python train.py --n_layer=10 --d_model=160 --positions="rope" --qk_norm=false --tie_embeddings=false --schedule="wsd" --decay_shape="linear"
MLP neurons of a small language model. Each row is named by its layer, matrix (up: input weights; down: output weights) and neuron, and shows model dimensions 0-95. Each number is 128 + 24 x the weight over its row's rms, rounded and kept within 0 to 255. Numbers have three digits each.
After each neuron's rows, "fires before" lists the tokens most often just after its 100 highest values on Wikipedia text that the model never trained on.

L2.up82:103141096112109090161140155161145177149112114156147128136107146128125122144118131130159128108151118140139128098143103058155162107143100131108142151162112144098113126113117096112110161132111123138121113111148122195172130123132185121115115117097154101096133140209147136135113165126137125105
L2.down82:153111112075106130137149111130094081167127112101165103127144135133152126122149141102156120104121162074148132123170124147106136134096155105189122110112087131107147124122144131136129147109164118146186166101135129090125165129116106151126126134112101144132125106088151093118110156145141147139
fires before: "| ", "3", "|", "5", "0 ", "\n"

L2.up33:078144141145116153153088129169131119132146123088158140154072100126130143104098126161125137129138133170113130133164134112171118147184120165151104137119165083163106114085114112086118133121138129135097097097137188107172158120120080153140121114129114151141096157104131158088114146081143110118
L2.down33:100099134114155131169170122137116115110147117126132113135146138149196119150136137094142152119133116111117103135120143122046130135124136114067142140139093186122140153150141106122141110138159102094138153166124129124113088120129099128142119083115143118128168132125123116114097153111125109121
fires before: ", ", "s ", "tic", ". ", "h "

L2.up445:117093140119124125104105096116091104098138170121136111149153095137105125166155129172147123143143141152103110139135098090123121161148061152111169118162110105100147127120106135135126138126133090143152124135138176128152121130157115139166117105075142123144129148127118119129185102099121106139
L2.down445:078123137106138153130139148141104138129137111109145133139125141137123153125152114131116127127122134139098105139174122079116099145155124114112126125115104088106121153134082116138143143120115083116175121147161178117141130171120122108107140073081117126131152142159083130137182139106145118147
fires before: "in", "e ", "ti", "ri", "es ", "ure "

L2.up164:145113072112151141124111153143112129120124125086115123126151124131159104057117115119169130082105127128146111136116088158135136149115153130143125098130123097098136131081159132157100119123108146115149175110119159166162118130101131099114137082131123121174124136149166121088121120144149120138
L2.down164:143131066134107142110099129154138110141177134135158109129143140121157152088119108150159147069135136098146106142124097124116152143126151105130150127110102094073112149096131119159105126119131152105135153125113153148165105167074143113136129119108154124130103130144162101083138113150134104111
fires before: " ", "ly ", "d ", "ed "

L2.up48:139145094119152112104147169152075090143148120132109082145107085113120116152126149125118085106144140092125147139157152143119175081098136128119174109123155136091162106160175115129180129137097096147130121164108086137141101131147097084163116140100125160151119157145142119098163096144181107135
L2.down48:176136101138135110092125176148114123139132106161127140111111149144142096146108150161108103122096093114146098123103134106110129120128133164145166079155166148107129141150159142096111146145095104113142127148162095171115157149153104131160119144100091139168115105180148103142148123139145145149
fires before: "en ", "ere ", "at ", "ing ", "ite ", "ile "

L2.up298:113151153110106125148133146166139162130102106151130148146141092121163157154135088084115144133086159142106137110097152158096141094127115147141165107143072125125160093144115099156127130119120109104108092192175116125143120108132091065149142115152151146140139127136117135078115120158129153146
L2.down298:123149122083070146167130112176159144146093087212111156146159135093134147156127120116112160166096134126092138086071137133096144098123134139142140117174099139103158105115088145170110153139135127104136138157127111146139086141140088104150130120156166139134140118115081137132146110143132102131
fires before: "ing ", "re", "r", "ir", "or", "ing"

L6.up413:174108142088152109096136205126110127131104125170098086125132102152153159130121125123091124128132178102144067159112119094135121113158171132099078155144092145116102131129130093167132116128064100122124133133155090165122120156149169121155126146125122126146084103107125158124161136118134127120
L6.down413:119113123100159131103103126132149136101129126104127165143176171129106143119154184107108155116117155119106128110137095126132110113120162143109151108129129121147136162114152100130118138159080104127092137116144160148109141124137104131147125137133099157143116103147139119147137108137116106155
fires before: "en ", "ere ", "ile "

L5.up486:158108113134131121126120115122152154141142099111140108129138121132104113125114162151131115150142106087127191112121141114160163133106157147127102118171133164123118091148134092122121111139118164067114122116098088147109120178117138107146129078116126139144080121122128169166083102127128115142
L5.down486:138163130134080155124148141133108136129155150110085151140119158109092096092126127151111115123175113128098131088123138100103107116127120160173117133148101131162103101078163121146137133116138109156134095111116133162160141120099116115091148126114151158157099113170164080125158144147108127136
fires before: "| ", ", ", "–"

L2.up172:131149148159119108147129118112111147067131122122126131154110149109134158102152157122184100115106156175129119174099122160105115139143160106135140092142150152113085150146133123160106122127122152132109119116081091111091082145121142164125127118158157121109096093140180164113145122155122119119
L2.down172:135111146156107118152113116115088134083121142105141128123085117083131090132133120095128088122122160136126156146156136146092114151137152144147145095169176145072078148169120147150133126160131148135134081129101132099110115125113127117131138129132166096101126111116153150126110137156115144114
fires before: "ember ", "ust ", "201", "ed ", "em"

L5.up90:104131168099087114107150122175153120105139140124132097148127119120159159123144108120165131119134173137110123093110151164066148154107178134114135097158169205107144136164100136104152132114141157119130126085099127132108127105098159120141131111111160112132127089130096105109162146093120136083
L5.down90:140128135147152106131120116099130183169099110139151111121110125082090142086162128100132119124123122117137157149174155163154120177128106130150140148150120140143112102099123108165159128143134135140137109152102122105175097129156100107129140110138126132145138151128111154143123152204112139109
fires before: "p ", "ue ", "p", "u", "n", "y "

L5.up517:117146123133136095137123128081142166088145125112156117121126142126107107131102119135142137136142124140101119113133160138174135132112084123161150183147105125156128124098123093148103169110085116147133134163067145141080173092146129142108096119089091136141142142144119108104168123136145119115
L5.down517:131120126130188120118108090128074152158077089172113131123166149106111153117124120131126149168099108144123125105147155138159090157113087148136145120128102144171127117138133149128133100128155119141133109113114149120086174109138110140105101116143101149141138141121152135145131114147089105153
fires before: "| ", "- ", "==", "==="

L5.up373:114122132111129102132112161114160120117121107115141089128088147134153096129109167125129135120100107144131120121181158131179168164129120111176168123139113123120129116124097129139098107119122135163143145144080165097113162131127142129121083131116096166137150135159122135076150132111163083134
L5.down373:144134184121130098160123112093127152115085098147126126133098156124148133084152146125083139174119124140114140129145116139114133098120107135151127113140120091150115129157153135128160141120100141155118157153084137136086144086134143114130144120133129138143145097122108146139119152127129111140
fires before: "| ", "==", "===", "== ", "- ", "In "

L2.up351:114140092156136143112161123097164087130133132143137110138127129111112108167143120117141111113142099155138104114169138145133126136135150161153145121096120106146137129106119146145150110108132102141097103077139112118104127128145090111120111116140115177112082127131165101171104123121086178114
L2.down351:125107088119118158150159128137086101158121110145162123124148126141134124100152116124125141107099105171109142143129145146130180155128130130161125122161107117164141093169125098139109149086142111096121109096152140131139158115142108125146159106122137186116117123080167145142174154127132136160
fires before: "t ", "t", "e ", "–", "ore ", ", "

L2.up135:150120102079120119100128159144133106138113116140123098164110136157165134136146107100142131147138122165108118103168141090163164124060145108129168160155104111170132108135131106110103163122111110167128101143125107100171177114095123130113123139124112103081129131161108101134144142099180113134
L2.down135:119116135136127110183126181130152163107096086124126111117098138135144094149130088119114130122127106171143138140182093091146141105107113126200142156145092133162138129159138105122164126148110161163153110113096133114107174087108152130107149109137107120108156153138133150089109137090131093140
fires before: "| ", "- "

L2.up557:124156106113149136158128120152129128118176090121130115151088119074100092114126122080136154103137131111096148138146150188077091141176140159136141171108114174138148105117156158130150111159121108118127132090104104122133123145129121126128077092149109111142095084114129119080078141165120127132
L2.down557:114124124124112108082116113102097144127131122115152070134094151142136156146180157125183105078170141133093102140109159129121131138118101157132096153113136114145161116148164151152113108117130112122145146126125129127136149094128160180080149117198114150178124078115149124114138154098121097127
fires before: "t", "t ", "ation ", "ted ", "ated ", "ting "

L6.up577:137153162115153146121121149160167106112139133089123146115146135133145081120142155133180146133100126170139112131180104127140118086108156111122109112127128106137109140100118111152132160092112139088174145145145122130119091117110113106124101103150130076119108088167125150127156141173112125096
L6.down577:095130149158133124104104153145130124123150103108171126122129162111115151124133098113138101117104188128121134137109155153181107149155135148128096119155066136126134158142132097133142102146129121139091131117113194123128120138150131186143080128085098131137137127100153099146116138156112109119
fires before: "e ", "sion", "en ", "ly ", "ed ", "able "

L5.up141:102140104085104133157099103127154141121119131111131131116072113159116156124157115145121153152149147147135121128095158107103111122143156125137097167134147142149116129143181167145152157157084103123103135088148093151108157139174147109133117110119099122092094091175132142158097091112173131100
L5.down141:121111113131144118164132143102085166142124103114160118144105137127129136130112155106151119108093104161156144162097092143129160174111162110117187125124109139120126088139116132108198109152182107113162152119143122132117172181153108193149121094152064125115170107149147111084141150117137119114
fires before: "st ", "ue ", "ed ", "s ", "ing ", "e"

L2.up361:169118120130136123108160162144074131149124117121109096179131141138111103118140135146111117124155164108126113191109164103103168107122154104133114158091125135100095093125141089169120140160088152120161095107154114160130142104164106108113149091107132140124106126136150104113139111126111113172
L2.down361:198122108106166098112125127132132120148100113142169106161140152131137098121087151165091154122105165119112103153109131138118165099152156079117143085128095176128139151155138113155149154169094124120141080130160115156090146126177109104152138119113115113123129105140137158106125115123081148124
fires before: "en ", "ere ", "r", "ir", "ree ", "at "

L2.up19:119097125096127116151123114192099154132161142146116140125091120137121147189117147155143179149123099113150130146124130118097158153145113131105152135153103121120124127124145106103131128104093153134154129146122089175125076124103143124125107135137126121099084146178098138136094065117104174116
L2.down19:125136151120107114141124114175100134087149109125096135135096127124100146140110125141100151146131096106209171148110107138105139128173170147117140149147105128108098123142170108110153116124077137156127161142127088133168108144096165157117122139110124119116101143148113124118090105108132144115
fires before: "fic", "f ", "es", "t", "tw"

L2.up587:157117141107114096100155073119098136083152126103143130119131180121115124116141131117149171098139125126122131119102128129130117134152062160079137144128178173109149113110093106146083143112129120129115125162150137130125136170187176151108116102090124118085128119136151157129128147116135124115
L2.down587:110117124127156132069103106183156151153126130090146109110113119093145121159122088101087102144122116146149116144110106126096098141144163122116113073113124103161103155107153116083163136138105175129125123113140134112152123143081076116108128155130158115141124173151122129155181137135096112132
fires before: "| ", "|", "k", "s", "(", "m"

L2.up582:123146148089139161122130118159151098138142132148104179121127136119130146139128116169132126116149135103122129149172142134162144146137122106120164145149135112155100146102117121101112141141142132122136108115148132153155156157124117100107153112139100156103094127125142142131092115115109068135
L2.down582:098103136165097110133132132076126139151119120135137121129148119069108135158162105118100135142166112138095110137151138129158146167090135148144102128142117133147155146155138140171156198099180159137162096145118105123108151152155050116134129110110118149154099107115125135109140136072102119145
fires before: ", ", "–", "\n", ") ", ")", ". "

L2.up81:121135180168095106135142131102090109105144063123125124129115089100146124143133081107166129089096152154118139133135144136134111110144141137135122125170120113142112160107094134135125129158100155120115097111130136118090139160138083176161176100118166116123146110123170157108111091161099160149
L2.down81:115125148135098135136146122105081131071127100136083114085113144093108157121140101136119127117125139121133135147125155144125116149157152167154136123169126119158121179153114167152113105162128144141118146108138133141091114112149059124131143069120120162097147136150180168148114111109110146124
fires before: "ember ", "ust ", "uary ", "ic", "em"

L5.up236:116106116147118147146171114109145108141135102152127119147120141145138134152230136167132094096151169135150134133140097131119115140140128163108112128147081100122136099142103092150125159107092089150117135123113094156087153115154101098120132056115115130098125125149117163106151103166164089108
L5.down236:131125109151150154161169115181116140080110087117137147123143134090104078137113123140173118111136092150125145102157124147170169126121141104099113112121117156123151164128130156097172106133142108107138123117148167115091135135127153118106119126121106140146112132165082112120115116149144117157
fires before: "ch ", "a", "el", "t", "k", "i"

L5.up285:120155087147136091165132139099088118140139129108140114143106116151145142144151122139157087153130136127122127139123130160128181113142107150114124165118086093132130123109138100152141137107076154171132096123088118112120196123130150134134136162101117161117130106135094098086136117089116123126
L5.down285:094145118150140165096135154143130147101112135126135196147123119153155115097087160118116125122114135122143126135131168102160132104101086139121122181107106124119154126172116117115101106127151154142138060125113144141113134152138150155119119098157126103110171135153144139133132099125145096153
fires before: "| ", "==", "===", "== ", "The ", "In "

L5.up122:102162098117086124133111119111172137074149172086130166140108155140141089123133167146103110141122103102101120100149088162132146115150142101117157124155128130183121100146084122125145105145125137141139149130118145174161138124104136148143129144118158118144140129076162105124152122160203137110
L5.down122:119105132120142093129159154160094106114112153094120165138149165133143088132122127130125099123146171131119114111130131154140099122202144116167132083151130043130132109155143095131114108126130098130134118161148148176123069102131133157118110138176124137113099109160131112106136088118129135114
fires before: "d ", "om", " ", "l ", "l"

L2.up314:169141147101083147143126103084129090101138123121114175152132100131149108114161141145177086136164093121161149124143163140118146143123118121168186143106150131166168115143123126105144089111136114132135097058151165102174145155158159135107109140136127140147107129116141119103138135097096115130
L2.down314:119119139114097175146136121109120099097160116127128123144122133150152128164167113130105105139135130161104170121139168113140104103123157097173150105148143124148160121134113118098164106127138098129131126143155127068136126122127168129118137141135144119204079093161144112115141131114131103117
fires before: "n", "t ", "s ", "t", "c"

L2.up510:094101122168109101130167120118096146130138130150088096165160130089126155117148142108109089100128169144133094130118140152138117075164139121095135144137125151106062169120144130152104131094132123153127101139075121135132145165143170144137134137124156156116148156142160104126134113127129138131
L2.down510:106135129152090109117161093119104140147149097127110091132133120082138113101125128108130121164103159156121120133158118165143117086189153142095152139135137143141061131106128139159127128077150148124104106135057118138142119174103171102118132140124131163133125148110136139156156102128132148112
fires before: "ember ", "al ", "ic", "al"

L2.up235:126158097153099135112095134126110105113103118109106118132121110123130120138138141123110092112169107135130150102165093104164149160150133111176141094100118107138130111134074118129123111138140138167098130155195101128164158075116117074139146144118148166162140156120146102122179102128137091120
L2.down235:111135115128089121141113164135122087120113108112109151112133132089146125141111118136095121112144120114084151135149137115168135101131153091137134105114176095123121134122100141142139151180153121163124114175181089152147165066095146120142135115084111158122090125127135098111174113157159146122
fires before: "d ", "om", "t", "ic", "g", "ly "

L2.up548:166163119118100123142112116138130098119114112153127153150125118118158114158156112167142139132133147136119111139138113149167117144120119104109105107149131141171165104099126132093129139134161116111107094106160119125100139148104084107124097123139104096115106109068132127092131125125116101141
L2.down548:096123118141109091157070119084082139099114130113119119105149118129114155129181133120078103110151132144100138124116143131135156134138150103147143086151130140160106074112166115142140170125125154120124148142117113129135157144099092119138144149146125131153124094125096118101142138043131119125
fires before: ", ", "–", ")", ".", "\n", ". "

L2.up263:128154118126118128152132138146137136138138126108150144093109177173151161126143108150137127082112128079156140161140105103186107153111127112199161129133137123104110106100135131143108129082141161078125121097104104151091087111091162125141111134165131131141126104118140178127084121102157150158
L2.down263:129097116148102130092129112112120142093157118138112111150134080115137086131150135109125142184157112185129114103139115170102128134124083121094122120149129157150110093091151126097097124162153122157116124154156113123135144143140125105117156120115127134148130121151110050122141126123091102087
fires before: ", ", "\n\n", "\n", "\" ", "00"

L2.up409:149137132134178106098119098149132107116143134076098153135092157130104106129152078113121147146105111102135109138151159150114125141151168134130140111115092141115147145129128152166119142157100128104105175147161104160138131145128105115124089099168081104098123084126169068129125121141131148126
L2.down409:135118119164111129129135128145137117123161150103140168152103128132139137137124128161149136132121149141101137140160162079117112149151142063185120113092098127169143088109131143102108119131115151133146143179149112118147090122093134156141128091138100137124091116150145126145104114100078113106
fires before: "ted ", "re", "t ", "ip", "t", "i"

L5.up224:132128116102120083164175183138096114115117143098122081116104175143123100149120131084104124131151126140102091092180133119171127140140152087170121138117127121161108107108125120141130141128120146149134107150087144126136146145126125130140067101111108150129141131147147106105140121105176092150
L5.down224:132134128097148111143152136098148164151138134104113118133080152166129109136103119115130136142115128139090123098134141124154174128128094174129140077137142122138158112090112126154142120134118094136097150108100134115107155105170101141129107103159121137165141133137093121121165126115152098134
fires before: "| ", "==", "The ", "In ", "===", "== "

L2.up166:127119159119154147135139138093102156118143097135103113128108080105140095143151148127154158117088117088141102125116130096115100119106085104076153146133139122091136137128099141110152131080132142127134113137114139165134136064152128177166105125101127114096149117129089152067118115110157113091
L2.down166:166140126161091132152142154105100147117180113101124143108100119100180162107120170122139153105133158169123165150107117130128111146157107091094088134123108118139144174096106169168114099124160149120103101134154120125137113115117136162133110143104152142138152145114094157120140117080143111145
fires before: "in", "m", "ri", "ain", "le"

L2.up391:157146144167132155088155109181136116166121104113098139080145135137115112109139119154163129143151121126122122116121172086147127144130126085165158159115128138145092177140145155110103134140163158119092124103113115126210135114139147136108158118132121116115096139100146112103101115122121150160
L2.down391:101113144182108161063112127146146141126129134156137117076169096119109137109142096148124121167173096101114133136118162105117106161119150095173135118109137143166119149118135108187140169127144125137104137110100116089173133165111132135095152131103126094130107091114138114155109089124135146125
fires before: ", ", "–", ". ", ".", "\n", ")"

L2.up59:129135125102108110146113095082090109157150160125169116158127092120147170161091131096125124116169119144134141101140137077155084135157059119099121108145136097123113113117088118103111141144172104122112104161155128136134164137157133176154115127108115146095167154143128143131122107130088100121
L2.down59:163138152107152169140185122134146113117119123150144180103119120146113123084111097127140137113110060129157112138138104143122142085126155137177136130075141132136176151069105119118105142134068135113151111107084134143132101146112176138088155157079151134127149155137135145159144107107124139125
fires before: "1 ", "0 ", "2 ", "3 ", "| ", "("

L2.up620:113148162170145104121099099104162109103168130155150154175097154166113122094109132152165136152160130128127156123142129112116103087123156112123061141117125131150160137107131146127112133144111131125097108127099136164150136124139149128163114133134088107189118107160115085136110107127155135143
L2.down620:114130171156107102106105119116156136138165125160119166163098168126104139116111130134162133144139154133049175133123138118171125151158166138133082146128129114121148145103134105140144127123101092153136115077118129139141107115120159118162131085149098090182120136162101119078132136155125105158
fires before: "ed ", "ing ", "er ", "op", "n", ", "

L2.up493:175144168109113094073123151153126107130107139167103118133156082149153124102138130111143083119138177181107117167156165098114127128126115128139093139143143122101104155099117132118120118079146162097149095148111126138124114121156142153137127139139169101077140127164116112095113131161159140131
L2.down493:127135162091157103115131120135151115120073128185124139139113123127142161099130126097110095107143163111121114141149165134148087126173131115165095106134130121112157156110162111086120136076185145083152123136162181157089116161170105136144103118119131119103136139151096145118119125176148149114
fires before: "u", "ack ", "bo", "ack", "ak", "ue "

L5.up547:112096114143131158106102063135115161143111136136158143108139124115126119141124138129134098125063131142129148128146115113133140092129166149112113113114121088095154123159103137111134098099086131134110106133113144156140150148124138106145103151120060136168117122132096134130194137078140119125
L5.down547:100121181110111156110117101130151156100157170128132163159101152150096114137100094101101137111127130153149139131120122120128115128104126123129100135124097117121151160155136165140180131124091110087117113108134117113145132139142150108133133135149161114124121158137130123142137131151138097168
fires before: "ic ", "ic", "ish", "us", "us ", " "

L2.up75:152147153152136103109122112099070107135136150125127117161127154118111095137146146085120121109155114114135110149094162092126110109102113130101121094081172176141144115102126138134145104105160117167100147095146120113147130115121127178164143112153118165107147134158149138149167074170164120113
L2.down75:144134143185106089120124148091108143136145108091153128069129104126106132151096155106124126133119090130109104111135133159116107130113069104131116137101133130144197167088167138149131141123135186172111120075147140109140113107120147124106126112131125127110106174124137134146141139145134144158
fires before: "e ", "en ", "{", "is", "er ", "er"

L6.up375:142154088091136082147100142124120115149143130128167100149125139162128164152144165131143158159154144124159115146091120089141116121097126114144147171104142111167123170128081121105116102131129130094104138144103150129121148129129127091133140105123097115117110131137143096130134153164154124141
L6.down375:146173134106084152112161142134134137098105122144115157120108092110136130123136183114072116087081126119151151096119146115151183062105142098149106074100125136112156161094157115155152149123127178121119131154133082123144133152123119096112155126131134119124103141113108163166106097104097114155
fires before: "ased ", "ing ", "es ", "en ", "ur", "al "

L2.up344:118132149121083144102114090180160110106136133117104127112113128122129116108106152138128112116093167141122131182116178142138166136149121131136131080141125110124163119083159114122120176124141116154136094101139117101112126120148097134113170099130134105153124126131105134146106097099139127118
L2.down344:121149150183113110160125118082097129126113104165121102100147080120139153137127154096137132110091127141114157172096156086117168131120141091105079114135146096162150108122172148121073143130151099098134142108143125121093125114134107130127153099137131117134138145118102160180108148071151142134
fires before: "ent ", "ent", ". ", "s", "y ", ", "

L2.up237:134142112150142072131149107104120154106115153118100112139130124161140095133159128087161151146134109116117135129107171106112110101120094109082140132118140116107094150174108078076119151119077067122128137146133139124116131117143128139180169139106128165148128151177123101133155105152165150086
L2.down237:121075100141127110148113132193114157104120119094103142105166162141119110131159151187113129131129135137143142128142110127135130094164157134164090113122127131145104146129130159084116114155131142093097142106102166150131110114116125154152146114173126115151095144137107121142157129112114133170
fires before: "t", "a ", "er ", "er", "m ", "a"

L2.up159:131109122131126132180161139145149162113125138114207116094112152132123149091105118190157145100140113107122123094111139122123144138139096102162122091150095131123166121115127121105134153080148162126115118151155130175097127114153156128133107128146127076131153109118110147162133128124146127126
L2.down159:135125097112146140114115102111104096161115104119079155158146114130150096154117106106088106134085124143163154146157117150125117135122122130112109151150155127141130147130116148150090092129112107139152152091081168094135133135136100109129134113115110149117080147147155108114126149089121092149
fires before: "| ", "|", "(", "2", "O", "b"

L6.up99:147128127126130125133111132146128115096151133128132121129130140122137132137126105143110124133118151128141129129106120157185166143119168148167133132129154077121154094110154111119154161129124138105105100110153097103119159144083140114107113133112133120138158123113087079094147159146108141132
L6.down99:083087102150123104135140124098095152152155081155103126142135105074105146162108153104135110094150141133121085132161142117131160125085160142147103113111091151138127111204140084146135148114120109139139165130144161136134138096134184112114170108107111111118087151114117133134098100120151142131
fires before: "s ", "ations ", "ation ", "us "

L2.up255:143085084105146132150146144172163122139148121107142144081100111129164123125170108152174112104118107123140116119170131146187120164118154132138163149137153106151125093148163130120095111139132132133122069059137120141137136143131094103132123088151076130099119101117139118068120150096116154134
L2.down255:119137114133133119102140117160139126126169109173144131108128161151183133153122128114129134107163102126117104126139159123137095179113154120117122069157123132143117119067134132144166124106148146157153172141072119094109112124126104097108099139119090135173109093143141133114081117073144099190
fires before: ", ", "–", ". ", ")", ".", "), "

L2.up508:137146084084166155153108094129162104079101127128169102092087135128119126109120122173147129105160120142160117118149149153149123115151145093107090150173173123191143111115137110125106157150156138127117112122156125144140142153153125099098118163162143131137113095110112122112117166060141106130
L2.down508:111104117155121070166119131122095178105151092124131138123169090139143148118165104133132107099075109158137124094148115162117116152123118119159151113070137126118173142104138140129146103109127120126106140108091089087127108146147136138094113126107090127145119138133125089124112129117113081148
fires before: " ", "–", "tic", ". "

L2.up363:163154147139110079113120136107098151110109149118160131123138087095116123095086111146149137081168101134114111129123121127128107137117124130098149131131160146148153112136153136126161102149190115094109109102134102116124130109153147140150104095119198121112125169169103147128133148153108101119
L2.down363:124128182116173125125091153123108141120158088189177126103157112121135140150161107117144126151138111144106107112176168128117167118098134131176182140124083102117170134142145127111132063121125138115145140140103149098126139116131122122099125104121126119124088176123127094115110131116106115104
fires before: "an", "e", "er", "and", "is"

L2.up499:146135102172114160083144120144147097119155091159100118097138135104103117131159137118161100156127116140103132151157148124185121120121119093101145157123130120115161143150147164167108159099150123146162163145149114157165103114108071105115151072166121093132068072160139106117142089129106115120
L2.down499:138109129143130176105112145142155092144130114143091131136149099081087090131117111158122080157152074117109155159118100139155089132115127105138153117135133113155148126139146113163132204089131130149139139154136152127148134129108085122154169132084133112132091106170111101103108104125105123120
fires before: ", ", ": ", ".", "es ", ". ", "–"

L5.up454:124091119122160182153174115132111126124146146102140104113131120121114135069123126119158120139101153171093126125102128128140121146080173144077137145127163097128138162119157091136097122135139128111113120132101131096156165136122112118174101161170162110158171096134132119144119143094087132090
L5.down454:134143144138065151140111154140157182094130161134124168142127114121142115107114134165114120129120117149128085141141157099108149138128146120143132162130148111125134116132141132145131088158145072153149115100143097120143074111110143118126117144141121128112154143105082137101090075145130147142
fires before: "s ", "==", "od", "ch ", "n"

L5.up151:123147101111160140152108155121138101107149112147112077138094151127172129115098131142109132121119098145120148109130142106166162139134154128138098146162147076172109156138095103126126184130126102148148148164090114120134151106146140137125114121148112132107117107123118130077148110106177119120
L5.down151:116118151116175141130139143089147152143092101070134126124172120121107135110123133134095206140148109140128151128155134107123119154125157167155149157113144105144152122138126083129129129116125123164144145142085131115112117093122144111120144143172094142127144142085081124128143080140133106119
fires before: "| ", "==", "== ", "In ", "===", "- "

L5.up208:181172144135163106124146135135100123123132116105147151152156090162126115122122192144152159082167142125079119118129147143116113129126121119119118084130131168117117100130112119076103114079120122125103146122155104139158110099144097139151133128110125198127130108118166156132116141134129120117
L5.down208:175148149106102057130132110087141108124091129098112162143144080131128128092089113128140123141136153148144119127149179099109148108106117123151151160155143090133138155111117147161109123140112116195067167172125095110149132094124118087106135149114159137128150134137127100122123122085138146139
fires before: "s", "z", "ubl", "e", ". ", ")"

L2.up549:151120097136120133125115138141134116149088117113128148119094149130136101137120119127117130103135141129119127148151150102187079143169114080155127149113182140119152172164168156102130131142087126084131115083118156091161127145092112154106132109119112135122143093106184117102147144115147149141
L2.down549:123121157148137129113132121132124139100162161127121145140161138153135167126130158121128100109143163119113131135142111160093167122106108201099118117142098093096105118106100099119123104110157143153134149143133093167118162145174136092131125134143155129133111156140093121158101153149123135103
fires before: "s ", ". ", ", ", "ip", "s", "es "

L5.up597:153125092100148097157136127096124141194132100141154185158124125110158134130123137096123134165135131114103123133169165099147162100163155107142142176121148081128143094177118069170095108093116117112150121116104166090136176102123143141109134181121098116112125172126145142109141088120156137099
L5.down597:115149134191135120123133190145145099115170106097104082138139151130117079110135151155090117149103156149130136137139131134102126134133069130152122096127094098118142105164128132086153144098178126176157145094126116119115097147154092157104112131148099111164143123136134177126098139126126109110
fires before: "==", "===", "In ", "== ", "The "

L2.up0:129119088136099124143108124131153104124113122185140137087155174118168120138151111136123110141139133128100141121152173146140131129115151118099152124118108118120150078135139125071120134103185134139129109029178126132152185132127111126103092092117142106106112128139132149114143108112107132141
L2.down0:096134111174110095082116135171155102116150070126107117122170148130154160117143133064195108158116099136136149143138115115145135126170132166131150081123125118136133107133138108154119138141107151115140130123113100123126107126112153131123095143109125123169104084073112093097067135077138089159
fires before: ", ", "–", ")", "\n", ". "

L5.up38:115128118139105142142136154183111109125170133082137124132141130159152115127161138124105137150122170126139071129136112064124151154107106177094124150110115118164112124137081078108135102151120096137079157116135201175111113112111115084134111102129136089149143119103115107101126088095139099136
L5.down38:153122156100138090143083124078136126119145102131167158146168104182149128114125167127139105165154096145112147149111091078100128109138140154179148140098136117177125124179142132125142083135073157110134137165132139139145126116168110123129124082119105132152105134111108108139178077139144093173
fires before: "ec", "es", "es ", "e ", "ing "

L5.up186:150141150129134115186159091103108136133130091080110119131069151118127129120120135156126148149148141105114118144188123140133169132131141112118094156120126107152119118146091052166114163134127189200131101133087140095114155105129128104099139119145141171109146138104125135114156124085084075151
L5.down186:071097138112151128088137146125115157141125161136110128095148131128124126132080145105141154155119135134138170108108138135165099123124107128137099077102100139113129135099143118113133102115148091133183109122131139138132134143135151125126112120142093135129152176122094131150100117137176140118
fires before: "| ", "- ", "==", "The ", "==="

L5.up325:097108119130163156125081162113098156136130074144143116149108122117113104121117140127128157130133091131136106093097126094138109157112132133104102141144091131127163152174105128102139121104130155122110131099104134127117100126141156151131121173104061139113146118119158096149108107118149117129
L5.down325:169171125145108106133148042105146113114171121113131086097150162168107155104123087134095138090171127141115149129164110137114137099141143145139145139089130146125099123139103153183132106116123131134145130139133132085112125122133070130134101106150134140105133122145155107177113147177128092158
fires before: "ic", "e", "ic ", "d", "ch", "p"